{"n_layer": 14, "d_model": 384, "n_head": 4, "n_kv_head": 4, "head_dim": 96, "d_mlp": 1024, "vocab_size": 4188, "activation": "swiglu", "norm": "rmsnorm", "norm_place": "pre", "norm_eps": 1e-05, "positions": "learned", "qk_norm": false, "attn_scale": 0.102, "bias": "none", "tie_embeddings": false, "parallel_block": false, "init": "normal", "init_std_qkv": 0.0243, "init_std_o": 0.0, "init_std_up": 0.0243, "init_std_down": 0.0, "init_mimetic": 0.5, "optimizer": "ademamix", "lr": 0.000302, "lr_mult_o": 1.55, "beta1": 0.9, "lr_head": 0.00501, "grad_clip": 0.5, "warmup_steps": 391, "schedule": "wsd", "decay_fraction": 0.58, "decay_shape": "linear", "final_lr_fraction": 0.1, "batch_tokens": 131072, "seq_len": 2048, "doc_mask": true, "train_tokens": 868700000, "steps": 6628, "dataset": "wikipedia_en"}
MLP neurons of a small language model. Each row is named by its layer, matrix (gate and up: input weights) and neuron, and shows model dimensions 64-159. Each number is 128 + 32 x the weight over its row's rms, rounded and kept within 0 to 255. Numbers have three digits each. A neuron's up and down rows have the sign that makes its largest values positive.
Before each neuron's rows, "fires after" lists the tokens most often just before its 100 highest values on Wikipedia text that the model never trained on.

fires after: "),", " an", " a", "on", " Ser"
L10.gate239:119092118161161181094074089102187119153130156167123129096118151145197088137146092106098103136111131184140099140149109114123118130159115089156133136181154142104079083133110166107179115135152078121112185102135121108132143185165119096169161043118172150141120123168177124103134165125129088138
L10.up239:158188124131151146129125102098128172156172140153125073143109148175224107082149097145084116110121103164159143146145140157151130158145111103109085152183110136131186093120158175122183142152202138078099189113153055143114156087151209123178160117131147120077146135154168151124110117208097158128

fires after: " 1", " 0", " |", "\n", "1"
L8.gate357:104083154138131175127156133081080120100137111134129143172101148107207131133130167188133124125150089127114078184120134180112144093125141137119118159126133170105141143147140149138118172132123060140140126099137145111154148110158162152192069086124134102095130132090186077099111083155115118122
L8.up357:087101131135102101149119168117117056128193094146193169111104119123128100189144099113062092149114121087080109148126077166175093147122129148170136164077097101110085123171120122134124156173145076118130085164135160179140148187200150149139090132100146112131158069081135113176133117106102119139

fires after: " |", ";", ","
L6.gate555:126132094159102153122114134126141137131094123200156114147203145140120096072128110161124125080130138174136133173103161154149157152159110125100140182160092152146089114150066099112146110097133160149146097131135181092117151115088175126170132130133156153133133139068122116077113151154081108111
L6.up555:101086111102107075182100094149102084153141134125116144141166168085119102132136160111091134128089152150140104177146128131161112115055151170120115135166141116162118125129140113116114138114164104151121121121142162130139195132101103143131162088213152103124099129067131107095105086056147064178

fires after: " |", ",", " Ph", " ", "M"
L7.gate335:114152161186071179107106123188083159120108219102151124097151169076129101113148125084133163115192114143167093111147164154062158083118074077131171129085146122107154096104139198180090134070163125119179086137159120125172137108088123146124099135162205127102121208144104062135134131133162121137
L7.up335:131072166109069080107086145128102096121075154094102153090108163116211060154138045132147162141153185145115134128095116113122103143121080111191146153139111108092121101073153122152107093108134079083088090138162149119115115123096174086135114141116089150129167172114143142193121118078174128176

fires after: " |", " in", " An", " of", ";"
L8.gate589:147123182170144177146123106146101140100105108146099120160150094127093096084106139100176119122125118161103108104147161108129130124084144092116160144154102111115081136173154102062111138123112136083094147153086179073178156155156105148124090162136106133159153148114137113139145137156159106171
L8.up589:096148187060108110154128099117098123086123115115099137152109082115122129124165181134162115119180086161121091180152148125087105153127118108086142138081083133188054135147177150126197103080142090140087072142122079131148140162126161124107069097117095116149124147126109102126095135149154107129

fires after: " |", " the", " a", "|", "-", " –"
L7.gate42:161142044150125132139107114103156089089154142151111130156128116132159156111131120088095146114114142103169145135161218172099123063085129192067170089118131097101143135143169155151054186155121165121082139159092169103115116120143135128195162096105152090107153161151115110079079122149206130135
L7.up42:097142104077132102113120166088108054119118143152103138126124063088157084081115132152107113072139120074079102114135134160150094135150097138080142089102119155071095174065105122158091140144097125094135166136122100138139142126139128127139136101198199037153134136087172104136123137101124108131

fires after: ",", "),"
L4.gate64:115150111125135091097074148122149175114179161134109137133130127159191164141157142069090156125143113138097128098181129165117169093099076150187134133132137178094161119074065136101101128141101137151121142115249108111162105110134167150153198150097107169130160194157082150117139158131102100131
L4.up64:142095140101171148124172110135092163135129112154147143147144113114183090071145165107134093177153129190112135151086128134082141119149118127128157145179150111132121157156125124122168097120128190124114174142044130119123126111091109120159116100162145157094137105136159161108143101147107113104

fires after: " |", ";", " 8"
L7.gate338:179151149100121058159128163147162171126063107152155110110146149136117044094134135120119156148139089124153115093124183129125120096114105171121137132145116132103135113174143089129071126158102218161137069150111086123134126192092098147139073164102116096127112141053144139090171174129096084148
L7.up338:141132194108132129125109124142093190112089092089175135133173146182124131119168126157164112130196116073132098178131153089103194121146153180146178127118176119164108181101148135107094096107151116120130103136146032087117173139157125125119091106144151074134155149139129158131133130163186148107

fires after: " |", " N", " M", " C", ";", " T"
L6.gate130:173138124142164130154137149102133046133111106184088134161137140187047105021148109141178125122158103149172105171164148136081185122130082132077138140139148120084120152139154182138104118177146104126097115115158170095125144081106117146177135115158196149122093119118118162144110174178172142142
L6.up130:132106132137176077109160083039151138096099071096090148130159116114186130083114082077149113154166133168132127155123111118091171106120153122142173061148137133136095108141142118168096142116113155131187141108157195114145110135118138135173075095131111097174042199134119167137109140085140083146

fires after: ",", "et", "9"
L6.gate485:168121143221098158072119143125067147136127168115191077158122117161220092032117150137131158129105089092128178133163084177095111105101123085120104109115085161114150156104126125143158110121140163163105130113121153120160166129160102117131198136109164146086130120139146024126131124124098126138
L6.up485:127110159129155117140138121099083104128096104136092180114087094059182115123092153127105121121127104174166209144125132176100158145125082159130180103217137074112146116134122154073175109107133108159152097132179186114157125108154157078127112163150165128153113108185188133161124141078098109092

fires after: "\n"
L6.gate339:118115072120130094137146163067103159120140161119176090165107130095134100115081120096069204081171172111066157143150129101085164090115125104132129066228100124082125125129122146129140185115148086042117157103124125118124114149115135152086146137164149177112182093122146076115080085101196152137
L6.up339:112120120192196168059131053089102178142114140142122122137150110149174102147160175171119178109130063130102110092130171168135076139102121144115104073115154129103143152126145193169116155122165097101118131094160071119188109099133160112166051131116136180109166101182152125136125118163114099188

fires after: " of", " the", " 6", " 4", " 3", " 5"
L6.gate587:063188143141191126162073149166091111179114122124086099132120108118082102135107139102133144134140144125115146098118128134132216166142138154158159071119171152111095104083187133147127179128140128129147130106142111125126142103131101114096088147117178048187135146123080164123131076151127131178
L6.up587:112108130188080168115076118100122107107158128136132120163159141144119109122108148185110132093163146187156149143139108098119149058079129170110143115110119120095148131115142133102154151127133130136054168074057081136211105092127127185116164157151140184122142080097107106066118080111096093156

fires after: "\n", ")", "==", "===", " ==="
L9.gate909:129189128102141122135113106120103125108149164064173137141114130029122119116023107140091129156109086114085109152123122174104149137155118111115162146092169095107164109112174143135112111119117168137129078156158085112086112108178108151108160099072181122110115111040167091136059074098126173092
L9.up909:083134145077204159174151170159149126156104114124139111089110121147058133161097120090132138133187165086091101081160151133134148134100141121162159104147157124094157139098090131123117125137149110077174107058161174111108128062133138103130090116180132130123147134148116083180088123083144176136

fires after: " 0", " 1", " ", " |", " —", " 2"
L7.gate481:106178117122064144119141156088107114083137189183076111187159159140082106137112146152193165158180090113179092164127166121183154096079143104121159114117174119143181111109149169176146131105107101144122066136076167045180103118124123157156137163146113115148124144099109112059092095188160138181
L7.up481:138148107140048147112098084086095144165118194196116115144188100134108084078094124136157135103187126067156119122141108103182112196127128115096185127131145151154176120145156122183097102185053111123077164136065156084148101123145166099207105143119140070152119175075124128081111148110130115196

fires after: ",", ".", " in"
L6.gate63:121082131213177151167089138139093167074105161141109143109113139115131150161156120081113138101153108156151153109171096157091151112121106139126158152111071123149115139117147112145207161091140112212130111155161147118115193138135107083157104098087116129079118136170146174089099102109136153140
L6.up63:133089161121150115152095127181069099130122158132118127141174135131142082110139114194152084131128142139090150113106085145106146138126124151174142173185136107101151102154166164090130071215134120073125084110158121137104135131133156109095091062131108187081157162139194149159132078126158101133

fires after: ","
L9.gate309:139176092146109162119063167146174131088171160104120113155111097114119140135102186168173109086124130105119052145137093119122128117061101091199166142101167150131145153143128144136098186134149132197112130119110138139068095130130121101148123093188141144156202127087097138168069149142149088145
L9.up309:153148164166093104130143149115151129162094158127193111115162116103133091149131168122094087136075135164098171105052131169068133137108030140157163139206123102169097120156110172118142101145188125163091150126136124156105169126116146061133120077061134113204160087126184088079108121160110127145

fires after: "\n", " (", " |"
L8.gate173:072065107164108191114150116118104147135098152111108107180137138100089080079127204122125193145111105103095134153112105153108136144085103113116068128098125160119135174165182143168170159123111131146166090131103119133116129090079092100100106136105147074110147137144153134050132111152099135129
L8.up173:103114097126159096106123120134132115196077086155147164088112135156121091060104170082114132130114150110067153135061118107132133188140116111153121138108135166110123141151111054170171126177145122111087101097108112154062145111156058126179104176103136101114171112152127095157136129108094163144

fires after: " |", " B", " 1", "\n", " 2", " t"
L10.gate73:127159111100174119078102161106150131145035120121119186081171132100120078115119140107109113125164158130119169123142189163138101171132138097074178126119159104168163138151205143154148155111153077135099150139093208109062091089182145100179104107148158166106123162104137071099107084115163097156
L10.up73:114108132140116084106137178116122141142144135169121142133173069090103109137106101168095065141137131100125127163124065103134107167083082120177189144133135072091155116138110188150167069156155109103123094173094161091151121152146161158147180122102165113144175128133127115164112103133152125138

fires after: "\n", "-", " |", ":", " was"
L3.gate110:154124154138100154131129162096091145129124152157133105166124159103143109132029145126188134118161044127207112164130132127148143107103120101106107120151156119112137140117165220129132107114134113091134081093126098000142121015092076132133155131117123123120089123128117089110078157149154127145
L3.up110:120144173117147100156118107139141120164107117095110156186214143136105113137118099157174115158155020070245107119120097144172089118150102136129128138104121123114097136139145205106124111163150132140158110164144085033140156052110109112145181136139102125093151139138112166106111077105148109119

fires after: "\n", "ett"
L4.gate418:070086105163097150098164136127086195158145171125149156105062145076205067092087160169155137046067118081116161095125086144134219090097041075111117167133145108090171224136133148084084097087177194144102095114189094087099119154158157090052136110085181134113122166142172057093120105122115135113
L4.up418:076087143197145062165115136147085148153110122139141139170134153139163144100127136118104169133095105100100165124163116113177114085162146102138126062180166098071133140150152127110094094093185143156136072080192072127120175109135124136102148160114140179110181067165095166152117072120176105078

fires after: ".", ","
L6.gate697:142087081135068107135128149144039115092108151095164097149099127095099121140117115113180091123150093147113090177092157168118128146097095078102113146109077160143161140126104110079121164134122092152082115110216134123137157133138123122146102090148159148071134158129103163160082206134110124151
L6.up697:175026126116168115145106112141121145116218078139145152125161107107220127100147103094126135090121158101072158132116124144131122131177070138195120185154069166102172148075168106210130119140178138156116075160193110132111093118146115133087134127097065132129135135149095147129171112117118120174

fires after: " Al", " j", "ri", " J", " Ju"
L8.gate916:153177186158172150089133109132082072115100131130152128143134161086123114126097174120168150167112119124132167125078118121075088148068154148131110156134140140171111074105117101156114187234087132135150118169144174117116139152095120156106091149147121086063116078166096215114110146129132152144
L8.up916:131121118177160143138093135136153169113131174092146106116132127200146168134101110079155206138116128177125174147153127108109164116141153035158105126099134143158136130076137175156098171167096121138134130174098188156096083103096102125132130082048135128161177124105158126148108085136158126169

fires after: " |", " 0", " "
L6.gate571:115174085108115097127090114113160108109099129162099085169150125110106101063119120141126160089164104119091102124089192110150122119056139095133136140142180136141101120069105107149100184138090125101160112146140137093125180105079128150179143097154136081145110205134077188089084171133213144194
L6.up571:066125092162135140150143165162050114098080082179162065143152127150144138098112141134106172142141116118128096139125107047158149111111202155145143072172130069133107186151137073155120206106126167144111077108126180097113165145124136127222114128178153102068113161080157166076097168119180146166

fires after: " |", "-", " "
L9.gate776:128075135130186181118144116107135187168120122128134113065151137083157079122133119122093152099122090144123123170126149133166150071128183121186104076097118153088096080130162127085119194116134126138133096083158104082137159098139096146076195135118171158168096162196147155121163122123091081188
L9.up776:122120103118191122219100082124133069116095080106075179111089149177112161115139165111122131178170136114065092120138105158098131208100086199142078140147140114086123138078181153121135113159098095124099111163081053174147177098116154138127120074126123096120135125099126153095170153132175143113

fires after: "\n", "|---|---|---|---", " ", "."
L4.gate17:095139158151131122121079107132048147116118157131143150146127111021154098172136164111096167133134167135166111124156095121121202136122109144216131192165196101104162043083121120163151145099110131165086149154144103138125118072122110090195138112141105148114083132128163104171113162084073146148
L4.up17:170077088110085107208123135085126154139119121174088149145136105161132153140077128133173105133125115092129111127103148199124126143103183115139130141196157125132125179110142107118124127128136210102139071134166145118113118084091119156107124087138143194085078143131126202127135119154220093147

fires after: " |", ",", "-", " by", "U"
L10.gate605:114123146187132188128159112145161158170114119150128069146089121100169149073135146129150180101109119118110098145139143104158255092150090117141128105085155108139145071124135183109087123140145134177146086133116123103134132098073126166157176150150164142125139162128108141135127067128092121128
L10.up605:138160140023118152173170101098104133124180108111101112046165127168068124101077111082116094138135100138143177117100135159070070163127146130121156155199112085083089104176120112153165084097169113143125114176082171156103179117157131124118111134096141094138111079117195100145142110135097084143

fires after: " |", " 11", " 10"
L6.gate741:063198092130136108178122143113105120096106067206109156162142103163142095074126138158148130128147144148128103151095141175122114103134136114132140123093181147104172138083097133133071094109084134105124100136095111138064119125107124146149090144142119137157111183100117147066070151199154134165
L6.up741:099109100049183159114099077145142128128159140141082097136171137094167168114131150112090137131112122083158114094136110087140161116149109169160128107136081102129133124093089146233090164128149159107082128090148152111171180115136133138180109156174226043143140170096101094114125141054129048145